Part of a small language model's weights: vocabulary 4096.
MLP neurons of a small language model. Each row is named by its layer, matrix (up: input weights) and neuron, and shows model dimensions 0-191. Each number is 128 + 32 x the weight over its row's rms, rounded and kept within 0 to 255. Numbers have three digits each.
After each neuron's rows, "fires in" lists the words (lower case) most often at its 100 highest values on Wikipedia text that the model never trained on. A number after a token or word is its count.

L5.up638:079123115182161098148136108126100150177132093095142133193194061110149130151171106117167119119100098164146206118137171137074143081104117093117097122182163131143144116105107140112142064090107095176153136072134101128109091174106135141092056150108063107121096162160154127142141154111111133094145151135181170221097133134125124108194140126145115125154142132142120081095131110085140114114121085139175160160160116142106178116184164124097088124123094205152142164120104153172134113123084122117206131078137094124171099119143093197112099171116157165055111127104113115136113132102094065074
fires in: "at" 31, "on" 7, "via" 6, "species" 4, "w" 4

L3.up268:136099131125127123180131179105123134164126121181101068152129094110145157135141125109168100112138123095162091153112255141167155176151168185118108070078140116106069161136108057098150079174124133067118090111123093143165153108119156126184104102167130108178159105185148116126099178132160106132157107155115107088175164074120078090108079166107202166210097079112127143156163151096141136060105159139121115123141154124125129101148134149108124127080132105146091117170123123160148095121139112113133155098101153076111091089123160141152105176081164117135079168100130124154096182119125170084
fires in: "up" 29, "out" 14, "upper" 5, "abu" 4, "down" 4

L2.up419:080136152114153110124160141150092135127133135176090139133161167166120125106108105128155144134147141149124120100096125126115167159152118139135098106143149132128067134222143149151084184109128107088124124157204079054176145072123083127136140123144095130164182154114178073085161159121183129060122159110111071153092116074101128210158159081159105128175126109078142062133097136121146161164119089151110087151053116125123167107133124092108081175140186082131116126151155117124142096137165141143094118115172118074133110127105094073215100182124171149157122086075089145139144149129179164162
fires in: "000" 22, "school" 16, "100" 10, "street" 8, "new" 7

L3.up131:083158166113164119111142144146174060078134169083117115113157153138133114179123138075119132191156153091108085123137134187178155150147100150125154127130165105088094124060110099171115098129153177115166172092168142145176142095135123119124138112138149137107142187198166157094180145093124143131084165086082161103099079054115153174086095141111125123098099138159095141146104137134104100145121127200084180150098066113121096126155090088116083085128185156107062069078133111094131195077141099108115102131152121134147115165174140147155129082149174152118086142097134144137168152129092131208
fires in: "the" 56, "of" 9, "their" 4

L2.up626:118175075070096152119156173170104143123122125138108168159102081128171113060170160122126137125061086081152169147162122107095121147196149193123097123126123135114154104093105113085167142100108131137097180158130152139102049167116068126112127148145089073118172150095128145173148105088164153132124168189139142092141130160115108134156119157147129085128120077092135075151171118143120156084147112117111137135177143111155144032105096076052135112103123117149104137125095073149103212136106116080102105108186099115155197147119139163139189114106112153169132185155069124128138178108161144147
fires in: "due" 15, "utc" 13, "along" 8, "formats" 6, "age" 6, "causing" 4

L4.up303:145144118146153112118101158155134189135139062140106162113137101146162116077157140124087109108120081108154152170131160142148110154187134147093092085162112128082095111082185106056124140116198101113152106111216115109174098155104103138114086140139102139080099110136102112150153098166170169116146085168140194144161128151073202120133134119202089074123157163097140114110133118098154152106147178175069193200151104101120153144133120067135108121152105072109129132135100115182093170115159047089117130121084121113126130137092133143174123169146120131127099070188129150073108101182157127112
fires in: "under" 36, "with" 8, "according" 7, "medal" 6, "by" 5

L2.up612:147096106112147071140121163137174109114093158103085123157114103120211099151165208140122095072117137150196073120164120120142141121115142122100157113109114112160144136140130149120106126170127108125141137157152155060119175156075142104186199120146069133108142141108114200119129099120139102151134138132149123131099135127143129141127067114113128135114085138118134102093125118154124151147203208169103070142126148100158117117146177112053059126151078118101108136125134089178151095150144109075182143086110064147145061119063175147133097057118153158130114195098199185133112093102165132169
fires in: "there" 18, "mi" 13, "average" 5, "time" 5, "zone" 5, "code" 5

L3.up603:057154123151096143163178104159147164108144072141166177096109136107097121129103110186088101148128171118101165196072104130137168123186146126176086134115126141100118102128155164115118158161116113121163112123138130149143142062116146121101105113201114111074116141146109132179117188170089137091165142181134103068088029132113131174131135147175119188089112127096086057108116124135083121191128116129123193117147107104132090088140121159166204195176120125121105140140119055080094091122124100135094116122152163125150129143107099116158137153063106161110104103145187165091169116139141125083
fires in: "his" 12, "television" 12, "street" 9, "school" 9, "died" 6, "highway" 6

L2.up185:122161164175125098095162207167129167098183106104164094129177137097109193139092146150117146141112123074107162134127174102111157191110097149110134125125164094214140124161037108136135105146104143112141142157107184066058138079100128065134103084179107137134138113148073137160107114091150161104148096166105125105169136109102101134119134107131128142119109142186160157170071111110176133162160113141126142102154093118146155101112208131136098150090126151121105169081105116106101130137145118058037109101122133151166179157153134096113123150085124122176150072172154174102092081157095167107
fires in: "for" 73, "among" 7

L2.up254:131110146085126132126130195137149150085188102150102168126137106121143110135098149160140174100162123154100144158167058099161082143114126156075113141189164066110153129150096078106138189093090141127099112159134105108113120172092135120154146069155135115159161104140131171057121164151200132140141094100059072131156178134169134126083123137115099088116132135080069170095088155197123087141095132119111082116099104038189131084140080105132055103140171125128149147152133198139129151094154063144147170129182117083121163177124153126126164109149134128145087133125178145152097147129121131184
fires in: "four" 18, "three" 17, "five" 13, "six" 8, "ten" 6, "total" 6

L3.up357:101174118160153154080108101096115149095115130170153068097122149108178106104105114105172135093158180122157108137200120083109227105136131126102133129154134092113086134123168089131161142117103099129147156100075175120143131137110118096173172076177132141113146203123101133130188146191158154151128037100151116128161130079163136135139153101098129172137105155066116181104208142142154108117173163163126062136152090091139121110130114117088077111105150106095106108210059132104091091152129163115082124148192121077122145096093118091118167142114096133135135173131123147160157150102131058116
fires in: "in" 48, "census" 9, "population" 6, "industry" 4

L7.up266:169190127102113047134150092122061121150147162163117096111152126136153213166139155142037122131171106135110155140192121060165134145078088092084103132124111111076131154167117089142177157148110122111097141131120153129136129109152080090135178071123122153095141089129185110100139185148137062168083110102149160147148110105138174139076091135162101138180108116092122175091120188158147126118145062159121135168152111126133134166146069098114188156148101108168130109196158141133136098111108128111104119166153133168175107107098147109075099173135152084181139130141169079089142117152094072152
fires in: "which" 48, "that" 18, "also" 8, "it" 5

L7.up104:141129127162131136166134120145130149111206140146166108099112095103099115106066139046122129132099110142105165095118118111076139147145151153104158140117061127129104166164119128133138134142096095127170120154143144026110105162101106090102125113139127152159142210112141173091158121133142075111063132134149158127106110102201130177139098063111112090128106128164181141142162114098067156149098133169102134171124163097126143169117113149161132084145072171154186103137146104144054096092135123107169127216131142131151137114061105110126135121098099155068167135102120145038165148152151190207
fires in: "or" 35, "an" 17, "emery" 5

L3.up83:125158136114172149119183128106151148128115120104126121154136179142179077092158169042078131105142105161109154117150111115105161095105158090159088144104162125077169075132097107057190139183182148109122125086090192104109131123097158097060152155096088152145146138112140111130141172145156121072125067148140125125159077111113134181132186126107112127136106070165115122072114089038144181178104114117151170108097150171142176104195124110134099115123136126150139109142114162102160211138040112100107120174153106152104132150148051126105129146130159136133124150154143167098156172134114158081
fires in: "at" 37, "from" 32, "near" 12

L3.up307:138141125059108098106185172188171152151156123184075096192128114119137108086146145111093107153181050160134154112167126170110174114176102124135119132162138122132060185121103099110138112076080157158177141126117181130175132084155129120117103171132124110139128122100154062109153058090145136151132094134159091109177147142145085156134166163109046114165085168148129119141162067172191161145163112139109126171126102149096090108147158152129165135120144134143099081119075202098103113176070138103075092098139098121144112141059145079150113110129108155142121144103139062104171146131158160139
fires in: "that" 55, "mountains" 5, "because" 5, "house" 4, "wife" 4, "which" 4

L5.up65:124105143161140141121112174179146103148107175101103100124151113119190114146136156131148105100142098167109123125143146171163094114117150080128137144107139158117146130103125152215197135114062153110170113125173171165151140174094092075109083145111160124087164132141126111058109122080102120144143161123103159122102146128156160083125075099129141133102107165116097076182050155092106047113143076148120100162113114130164218126165119126098202128132166118136081072066139195146135182133070131140119153182101139053147175151147127126128166087132146137146078109076124161153108105127077161162
fires in: "he" 60, "she" 16, "heat" 4

L2.up297:087080141139099105141087175187133105126174181190169110079147169119121107127112186126119113117138107158115116162103121124140087144159161124118148191098071162164168113083131135107224117104127121082169136087196120177119106152109136186128140099080108109128157106162154177136075136176092122106113132082116124154102108091123123141106129111162171161107139074162150122095098126151112193098140149131156207124143148103136134115186136128171178092150120096064111119097126104123086094134067103111062154103140103096087162082110115180124170123192099092114088177154121151078157114191106146097
fires in: "she" 48, "brazil" 5, "united" 5, "canada" 4

L4.up435:085110141154122186123118131141081143104147077154109071155091075143075089078162099204091161130063122143132108059092149156142144113149199089133175165077109074099120141151123114122143149136112161175151104131151172096105112126116113129159124186147102101178130182140141097134095138103146146119117110095123110162101155118122095139038107131087155140127125145168145114195147155092129166124173113129093142127182112157151168138087119108152179139136061067184099159165128135101115146149102159132136187118159101102188068117123063139133073143120144192115146044153130111114121174141094166148
fires in: "an" 40, "german" 18, "oil" 10

L2.up224:099090190116161090112114172072142117100192159175136153122131154122148134098161173104125127146146072138159146160151078114148154156126096107127092118107107129148132090114145128168139178135128137169144128111162097159149132160120108116101147093129078143145097140152157084052157173093048102105157104125046124111152148184168076166154135061125070084118060125137143108142123122138123098153073083157188120156162140081129179149182144109139095155090164123112169094102168135136105186109117144165127056141098154137076209112146102159118172146190153080135096149121099152087125052121129141121
fires in: "band" 18, "he" 15, "father" 13, "mother" 7, "family" 7, "bands" 5

L2.up153:060075137126093177109108116135114146151187092149111158176094083064119087134137139112075137163123178141082125127074149171107145169075144083142180166139111186133139170159123081157141142132130120116046147124096163155113155212155146197088100129091137136132169150170093113166174116109156080106092114134119121106147175160109138175060134151107145086136146137112120100132216153144080063085110131156081109148134158170144101098162108142109163150131112113131125103175115137109073154149126148101098152162146146100178115083108082152127091108094068117136153119154163095180096132086108167174
fires in: "be" 44, "became" 21, "was" 7, "become" 6, "becoming" 4

L2.up215:087179160074088166150104082108174131153148164134148173046151130149171128167099137160125125124135163150080136168183107124158114191123070106168133105046162098161119145190153156170153113151110065113141109122200142098193092151080119099163106065139132092168168151181111152034160165132109104095145135104112083139158096121117108133117160157148088158164081150158092123124135134168102095144101125161142097118108157079100089090120098110071121137159133211087154103086169165146107149147155152111142151104095127097132105097108105142142124129139110070122158097110099077113160151108099109098
fires in: "000" 24, "8" 9, "100" 7, "4" 5, "monthly" 4, "monetary" 4

L2.up520:091146107114225141142146139147078151140179150144091098131165132103136093137190104104115184174168116139117110127108151143107161073138134130063164161084155078154144153157154054169165041138122103088130105091147179155176170152101124120125056121065110144135123117139124149092159108122094147080086156188137080160097104135092137097115101132149138087131163096108098093123159143178151140100105122109174166126133126077183101142129137093104104095115169067140128140101105146152151209119199226100156116134161088138104124159123146079112093096144136149124136110139145177105164120158079125125
fires in: "its" 27, "more" 13, "some" 8, "less" 7, "their" 6, "very" 6

L2.up129:071195170137107172119139144140172040145156115174098142153049155133125161083130126091096113195127168124106150187193117144176158115136127051092134107143132126073120141124170121132166119138114130140206098119131122130140111121106130096103115135051123098136158129150094129134139061139165141064099152055105074107110127192166078097142122115147181096120177143147131069158126154136119124195109146132125125141140089154138138095139121178112143152163104060108094096125083166140072107116076159106142159146100085140112110132120131051095137199133188150136149146128099120129111153169162141144
fires in: "first" 31, "best" 14, "as" 13, "past" 4, "gymnast" 4

L2.up133:121133136125155114085159164024153137136118123095142099088150175104136137125076174139134134142088106119185113128151156119102133210176167165055166046125100123143140122124170102157128133166145117095127142074067132069141132113180112125100103101115179148124095112131080131183097106082155155134145114148176096135127160149142114073066124101133127116122147077088121172187163098085149103138144166200110106118151094093165125126191157131147128135098099135127167067091134111144086092171064163166145158167104172129124206109144129134132086123177103092169153133111068105132148167121145132088
fires in: "for" 49, "go" 16, "role" 4

L4.up326:172138176101136097069149126143156142118143131073074179115179084131139127109076125116108143154089196145191092113120105176172115134145136107125119071062102151124121117140124098080133154112209136090101169143089111156105100116100116141091148110125138117142087159067135066071161127174141157102073116169145109095134167097092135077142103180155105113138120161066159101107184176155095132121153131098126134132167107115192127110129154112059145191074106124109107117116120135178120101154125125128153082160149201092150125129165099173164140132196151115187097114143214159107110091122138086116
fires in: "of" 40, "at" 14, "in" 13

L2.up79:103116096065159077185113154125124148082139152086159119097123149129221129096188107097107064115174103083120134125168100159180152123146125180060111175217145135190114161071183133159129139153076080110154111164119151116133044125154116128175151102139107127144098128089135091115163146115133115132059185174133121147152119128161141135144139082113151120093098135074088175048097150134130169068187119119092090183129110151142086136090147123099138109127158080095108101178122150142118134170122160113090145114125113147092148152153152088150142127160140044134151136113154142125131151146108089151
fires in: "it" 28, "there" 18, "he" 7, "therefore" 5, "list" 4

L2.up66:147051152108187140099122128056090130132146125156127152110148226159149088161123187169090087143100161137151116122150150156121125107112174137125162129170122115129122086133127126184150159121188131057131147118106119108126134159091137133061152131163103124100136129172125169136144095069136182136088126101164108140148143155164091113047052177096060110102044163083139110099142142143136107106105130134091148151136131124140118150185116107125079118047174108103127109102145074158130151088076136159152149151095130108182143164096099136125182132170077074138117182163092183144138113116168113137
fires in: "in" 51, "invariant" 5, "institut" 5, "international" 4, "internacionales" 4, "initiative" 4

L5.up177:161127117088142120167172151164109117174132123161128118105149133121141085126122142120061143101111101132086149156113108128133004092125151153087156113112155119131166121140062143135141097163117172144158148142039149100117074173063133157175179166151151147135166082133104137114179126143085141114144207100084059105100125067131144166158156113110140114140141101184099183159095144109133188082077124065130169129145156159119119141081094139112089116129128134134092097132096214180151145126106105150097133112094121142126142113102145047097162112160123103127095153091112161110187169150133172172
fires in: "to" 27, "about" 16, "than" 6, "t" 5

L5.up597:118144115131111137127148131161121135103124113138142148183102099139108084071129134186115095122119149108092150132135116140125158165101156089087090124123083165073125168095174094073143105159196110060096126109097165156146133084137116206134160141155164114100132145075085110123184083196029146143192148138132170160134164083184178139097150132152142161078104142135117060102157118145173116155177123142105115174142105041112140105128135133133095137126131133099136074166028157127118104158137131178092124142136110026124112117093152152140098141152128137100149107107161123162117166064134156123
fires in: "to" 23, "s" 16, "1" 15, "in" 5

L5.up568:141163159155098136122134111117100075088121098160098148101152073075093134024121135100164111108144103051140205114090170133103068118107142130123141141133130109096081151117102076129158118151218089106135160130147130166129141171155117135139104132142101137125120119153113221084123091052144132085110077132135120062155164117115192163028128124121150096106145187125099091147170141130094158108119155164084156161126147092106125104135133123161124119116169118170073094139170114168124157093130114143169145116149162141135104123116147088159123198165165134140172133082172132105153134196088166138
fires in: "where" 26, "after" 17, "over" 10, "when" 5, "36p" 5

L7.up245:067122126161151144203144099085085119149134124182146176079167108064125127157143191108098117084143101137110113122135173105125147175075115120133147146162142123067090141169169150111112145093129138133175098103044098113156135138065123159146117148122174104088174075127097095147115075118135167115100128107106116097149084164171157143172068150167095136162118144178111154144172058143116110096132111079074162108133118123227113119130106121139085100181123063149097162126117164098080148116094144130151130168175112158097216122143181159092085101108174108108145155125142133110107137123129168163
fires in: "and" 26, "but" 13, "while" 11, "then" 7, "or" 6, "tells" 5

L4.up336:110135213138128143117085149105159081158128134134104104122104123110092095108104132101130130111137113102179129143086120124168118196137146141142153112110149106124091121111131127115161106131094164158129161129135121091168179127089167129127101174077111086170121118116172085143152168161176054107194117151145097179126133064140233106140135134153121111079078078147195090118154111063133141086112109184088122123076104156147140168174098124109157126109142086157136102164142073090108154166120133115098178101176074113197086112128078167146138150069148161141198091172153144180068134129132086132
fires in: "born" 17, "died" 8, "may" 8, "march" 8, "february" 7, "aged" 5

L4.up397:111144109140111132120161153137103092133129134094161148139210128089196103112126170162131052068111116161158130154173097142094116052094125146082143158124170118113150097162137119139227100091144105136124131144096138132118109142116122144138169139129153025132159100082112030159187128114132136071061119168138152165122155095173174114146146120163127104155110145107086159157149198124159125104074154140137203147059134138153145135168123078144086183075082115139133146124117167141116149143144132079153096127102039125118114132104086157137155114112125114137087121162118084139146112147101123171
fires in: "at" 66

L6.up531:118098190128110145153106158107096067117095055097185135126180127178148106139134123120123147072204157119089162136095092137127161146068116089105146158062126086147108107127127112111149130137143118190138138189142147085117137161069228120123189095139075116164103112119109108103123195176142149113185151096115096131122140137118180152083103120124073166141141174151103125171115151156118072157115144126127139100189169132069117110146108146120126088096107117065160141140141181108160157192076142124119129124148121050123133112136100148132139105132087081176101119128069092137104098146206102155
fires in: "is" 24, "angeles" 13, "chart" 6, "music" 5, "songs" 5, "vocals" 5

L2.up358:123122156169171096159147146104110094132052116107081155190128174103156150152117147178059052156148206100176107114135131074134126125175139123130098082084120203151059118112162133111133092125141186154101069128124176131068104084113118118167142107140145104136150145144163140151166170118158155130133072189155075124181120166082113112117138134124157125107105134061140135155172088129143132124122149182112131136104120147079133120105154078045099138105122112149069131179151080148033150140114136119172141155102121069129138068113176129170161123140133125132157115176115091137176148116119138138
fires in: "university" 45, "in" 18, "age" 11

L3.up593:112113130131112157087180144115152106104155150095128182158174134121119106167151136129129149107080107116183163125167163138093080161144171166139155108128126078104123129098120088107122105093139131058176141173158093084130124103074064143098139107077167177115125122182122189135130118051138169140136102145101105224203100090137101119145149153090108068231154142130142142104112183148152121118152085153093178088122135132106050116200096158188091121167151111112104150054120092050144147096150149182116136133145093122126110122153137111126084147136132157155137106075114167134127123142137125130
fires in: "north" 13, "first" 13, "south" 9, "within" 9, "small" 6, "high" 4

L3.up277:147125117151141185102138174192141174111127162105131160082142078112198202114128071102077093152131130149111136203071125149187087128100195117128163120073120100093098118167120208104135125113114117122168129126170141114174104047161134116154147106123151153103147073072152116119192134125078131046130108148129122152066180093108185114125116162115173098101120123164091145105091105196169136092142169129127087162119131137072166109176170078081075088141129112145123151139087125171121155118121149148104154130106148170109136089093153102127113124135143158137115157095070107132144093132172136134
fires in: "not" 26, "would" 26, "t" 14, "could" 7, "may" 5, "can" 5

L6.up381:148138147175184162174088140173163147106124135096240069110175098117130158157146091107180175142062122190131135092142138113178151070067061106145082174111093099115176134101120125132103151157117096106108159155078157169120110139138082126152177117133084107118088159160115152145085151157107204124172141116147120121130100115158158109202134105124113166135113125115084147172152145103165089159133090138154169152047161099158163114120117105107112131117166105139151094071123161119040164134119130114134167152122128087112106136090100076086091115100102145103141092124119094112149133099140164190
fires in: "an" 83

L2.up365:143169157153126130165135188041063112142128161143099126133174086104140099192078130118186162149162115130109110086116166171120149164125145142106156133087110163125132144157100072138170177111079093164144172088104129089101139153171150080167110122111117051083089131128129143103074193063149128102093154185092110152155172136188108114143107103139153133102116139137096119153152119151111072134144068149124111160113076128082116177093111153095115145114167087094173147065143141190129138100064122194110127096162091090182129116158110151122102107083145099128103167144162156188130156101135142170
fires in: "international" 17, "paris" 11, "1992" 8, "1991" 7, "2002" 6, "2014" 6

L4.up478:125185151136187110137140157168143157138120168080043136097122145113134128085113132128118085144126181122098102119169111161193085111073132115116072198131099123139104114118172088098135183115230166167091113112177107118125116125121132141153125133145163159127147083103103149106131084167137152127052117100141095102157126160075194131075156150159120109076064151169116153145087124134134108148156140154137111107149146119115142131114106187131081135187124108140072173140109098134193050126158129126119157109185067113137130168114121135151143182145149083101088081084158176102117107062116159170
fires in: "s" 39, "night" 13, "black" 6, "mi" 5, "term" 4

L3.up211:142116186104085089160167108124117090127099090090112092091153156145131063172149096133090131073129089089105126133088163219152151102115127136064131147099113099138164119102154159099133135150141147119193169143145164086149141141143136106130114242130134165121118101196141140081126103154113136134091166126036109129162128034135115174116121094114151114166147101212130139127122132119152118103072088189089184082142119168119110175143121174145140164115151113121175178158106121152138145106042112117130157093133140114146092104124117140107071145136087142150170130170132095100141111155102157179
fires in: "s" 47, "from" 28, "is" 7, "his" 4, "to" 4

L2.up450:205113094108088108138182133141188122149182186131174108100149195149109170142107167113069171128129098167138096083104095123088160165191078168160108153092122113103129155166068124098158138173088163122110170138083138136140114177145157105121088105120117099125107168160145128134090158086129121155137066146045146119141077125141139142167147130125117155149148160104150086078153123145151130103104159118074174153081183117110088079085102155104143141130137049113154127081095136102121106171101106152116127121199158084137157141085221129110162135081124111159109120113099116112134064071136147154
fires in: "because" 17, "though" 11, "which" 10, "list" 9, "although" 8, "some" 7

L2.up527:113113156170162132092196161110152099120098127088091163212141106118142137128114180159109073169085107125121125099111146103087141161124111160054138172111133131184133131138125079106148157053141068133166084108093163096125132118125160098150159125105095162121129170094118129155142119113119142106105115167147182177091162152113115147135142070169106109098124176162112128175113124160105174196142090121138132157120179128157139159036208145095129091133142100111128152059132112151044094092139112104106134135177070038139132059142148110140090098119164111131158173158148096143133158126124179143
fires in: "2019" 15, "2002" 12, "1991" 7, "1992" 7, "2025" 7, "1995" 7

L5.up508:115138080128108093078145087143121153191147188141114112070097081110144151150136132111080117063061125104107092143085117109177114164105121169082128165048133083158107115163137183076117188156112134085156142152116133115129104085176192121108140145114151056137151079153162115110228164137133101138095163132147113088109158111170179133113117136153160142113102117089139200074138159153157094140129188086145138115133094170142101104119143116078090125068118128170186100124096156142095156106157165118095177185156129179143113113121119069150130128137133110193140157127122077123142168142086138120
fires in: "to" 55, "of" 19, "not" 9, "t" 4

L3.up243:108141116177136071137128145104160117135136128155129116111173084161172121063137111120153121085086139114146124088190108121166092112167129113130182166166072132103080154101099094120070163158158153152099114115125204092122102123068144147096168104106115120142152144104218087127124110193171154100085087150105136087198146133136175168121095118130189129123108110112084099086125116133093166131134158121152073072170124150142117131166130104094108180109059078086100207136171124136141184208109129164098142121198100146183119154125127179101113075126149126108110133108148133141131135116155114060
fires in: "there" 28, "following" 14, "due" 12, "therefore" 5, "density" 4, "above" 4

L4.up358:133156121131156083114137145138137088099167183152092134117145147126144136124134082126153081100148049132211103144077188141120174210128137098231106128088120082104159145145145119117139064102084143124113135172134178143127174121124088136129097110142115122133162131094143140134097155120137114165157118112172133163144119079137195057137157048110142129096105096134110129166196120147175071088142101170097076081092156126151159125149158179159197092132159091121138091164078114135108130104118107116135133141147056063138090131078092193152182153110116120131138109167139128120089135139162098104
fires in: "may" 20, "february" 15, "july" 14, "october" 9, "january" 7, "november" 6

L4.up428:105109176096160182132146131147157102085151153152110161142110164139169120142148143131071108091094072139117078184121141119081149152095189147092101119061181172168138082139102176169108145180096150113139173109079177106057076055072131081143127122106166091180105128153132087174110159082144097124101134133137123115148119177159084164183146136132124133146089176166146127129121113158142126151138081096141109127157064147100138115178165173121175173105102123083149106144133142114056097195126092115132101126123097139107197141138111078177171139118129167101125158089109145101059162102136149161
fires in: "father" 16, "children" 11, "career" 10, "education" 9, "age" 9, "mother" 8

L2.up431:081148178142141166133124090133126084146120144131128116106154166164196142114132071140142098119143159097089167189102163141086176147125124150065056174164118146142107134187138117135075094040119148131122130106142185096081134137132133099142128129133091127140116096075125090100144133142131088199135143115118105086129130116084064149147115133134137076135145108185142118128092117144114154163140092134119108083095143099108116129072086121200103153135120141122140079106181113154131085194107239139155172052129101138080122145143160155186203068123180122154155154161094108172120126148137106158
fires in: "records" 22, "music" 19, "guitar" 11, "songs" 9

L3.up122:195138132156187092152125126122108097165151104110140151161108137064112168185169180179139121149139090121069165112109097134131105129086071128186154172143151142159114186136095126163143096109187105111117103103089101144116132140140108125079120177115161093090163114104109063121160104112050068102161149106145122150111114138188115124128125077135098065147116179126104157093145129090135162127118112142093117133157195154154084185128150118121106131115113181134130081067126209129121107156159120111179126182117181069070154114123145113108171120083091114138080110117198127069165102120124107188
fires in: "or" 49, "is" 4

L2.up122:115174099133164131139142204116161136095108198116141110167129147109096116113136154158150204143107149136136130150149087164105157146164122134113081139119144109181131097103173153149172081143137142111132108138091123156120111109186101040143130105155162117130121117110097098145083186170116164134153113112197092143152196125196098115104120129088175083150059071124132122167099181154120175105121021101153156172118084107082110125146108127119155149115131167043151116141124130151151126154106188124086105098110070157082126090102147082105058130209137150114101082127131134091110109134114114141
fires in: "party" 25, "year" 23, "school" 11, "country" 5, "family" 4, "situation" 4

L2.up63:085127146105136149080110170088152116156147140118162145151138131110134133179087137152152117087089141120105030077094138079123183191113116075107204109110118138162159116121110148161145108101110151122070114125063121147140119157095222246112166168147128130162145121197068141134121176096129144118157132145138129086121162140122163114167138104144116090163171162097143109114152119121158094113109080133131160146099126107138097188140123143128125123166098106107158075143082192149134142138142144079136145122126142104118135093164221103115056168114125147095130056092165106088093093108118097168
fires in: "is" 68, "was" 27

L3.up248:129176104105155135133182133137047102192201117141116122146141120108134218137092137110103174133086129081153163109129167131141196182102075166139154121107109137156120162150077137113157082064166150154134102163112131104156122136060097136091117101145127119131078142197115108079120098153087070113153142083158161105141133148122153111117101083166100101127101120122155127163111106175107138118137117143133043190110190131147094142221097133128128134120110207160122157076101169140087112095154089116140145164110134121138207119107094099103078118147148162053113118111125150114094152135129163157
fires in: "also" 39, "and" 34

L3.up180:135165147134099135131195145151155145136156184200149102099156101123118091113127086144056127144145176141098172127137133128165145090170112133123114163130068139103096132160117082117158165099100156121152090155113080126153054088191104122103116118122111108122202092134156120143119112094103090104154156146170162132149144098103172136123178104107141073174137052056118099065118118145202195091205138117116158156155158094114120157171084172141101113084119144136112046120155135118116128132098074138132103092160112146141157121097147168087148165081123153163102120221123118109106167152093090110
fires in: "that" 31, "to" 9, "with" 7, "help" 6, "by" 5, "saw" 5

L3.up317:080171117151132130179154148130164128165092147131091093157173081121123140173145187155161080146147095090093177181143173093130153101133135088103132130107124098158171114109114101162137149136084083125199077146174153138170148116125165109172097120113103129112154180113176093107078135080116098231138096145156169172178162088136079126158112166105105107087124129095098144128107093115090088111163160135065121202120132139162158156085180130107073139137111171102092117120169062103145122141101125113178116118128063095152093126188143151089126073097145133147051135107176119110146110115106095103
fires in: "north" 16, "up" 13, "south" 8, "upper" 6, "west" 4, "there" 4

L6.up272:121102162142180124192097163065164181124158178144200065107141091133125075157137073141122127137134170109138159076118137112157126099139147168075135150158104136075110148050159116128115117111120158123142090143133124142090137207135102121111124114143123131153191104170107131118155170098122124107130087113073156075147115111158146158094113122076148102155156143138151198106093113167148104152186134148125206105165140055072114123076081155104184106163101059113140137185113091117131157194117144134153106169154102109109111134124161096112123119119065174123159102141107055075140121099161165146
fires in: "an" 79

L3.up464:081107093117138153197158113139118153142152132136122112187137117156103082127212154135142098108124082125048186150139113182161177167085111127130158144125147109206186159187126098214150129136141114144117147098048141109116173157142111135161139137097149118132136150180110140140137151159102122116074159075100139176167125105127211160148045137158125085133113147156072165125120155127093122099136155100133097115104114137106118124122134137117087120090161117170107119097096180099104162085112114127082068133117126079098056084123136106104110125092175108123072144090119157065153118182108103180
fires in: "with" 42, "is" 6, "has" 6, "through" 6, "about" 6

L2.up398:119109117100127148151169133071143117077202162101096094117161148181164136095141098133070098115151072121120136137098068139124116123173135149102119099098126150203058104102094098134149152092121139133104106102142167111139078102100065106136150100120178108141171142130159173082119109106121151182083115134108169075173129143152114123150084165128114144119096131138148080149181101134186124121172147179084125100144079137171149149178078140210148144142101093081103161160164097137062143152135169111163106113125201142107181119126169164130151132167201107148054076141098125099116083154106170126
fires in: "university" 45, "son" 14, "both" 7, "mother" 5

L4.up442:079106101100104053084161136121065074172160191104094092103136189111195106139136116106157140157137136171091102155091140137104126193157122119108111186126121128159139100123098111144220089119087078196198134133139092085130147080147135148124141102125129116131155104113106166131111130091148160073121127129156123086142125133117165158153107164139124076147119164106108127127192124117129099110109158042095082094155130109067169130100087125190120137149103169151114101151162173164152153138093182170092075072172141105157118158142110180151159098144157122166113134062138147149118169069159153131
fires in: "held" 12, "they" 11, "nominated" 8, "runs" 8, "mi" 7, "km" 6

L2.up156:139119160157101110118143131107126122181104119138092107109099168128111193137120113126119160136144107129103181124104062138065111241107177089106218112142115106117117125130201089139125097138134181019182071178145094141171109107178159113131179077105125093113151104149073135086095153088137131136133165061078113138117129132138110133094141133115171128118141107150102131134109145080126175127132181078148157059118163164095082108145147159178089159117128070108097206118119110196105127118151095126187115157118087106130150064119143122130132117158128126137175124121121166146128124109160114158
fires in: "first" 74, "second" 12, "third" 5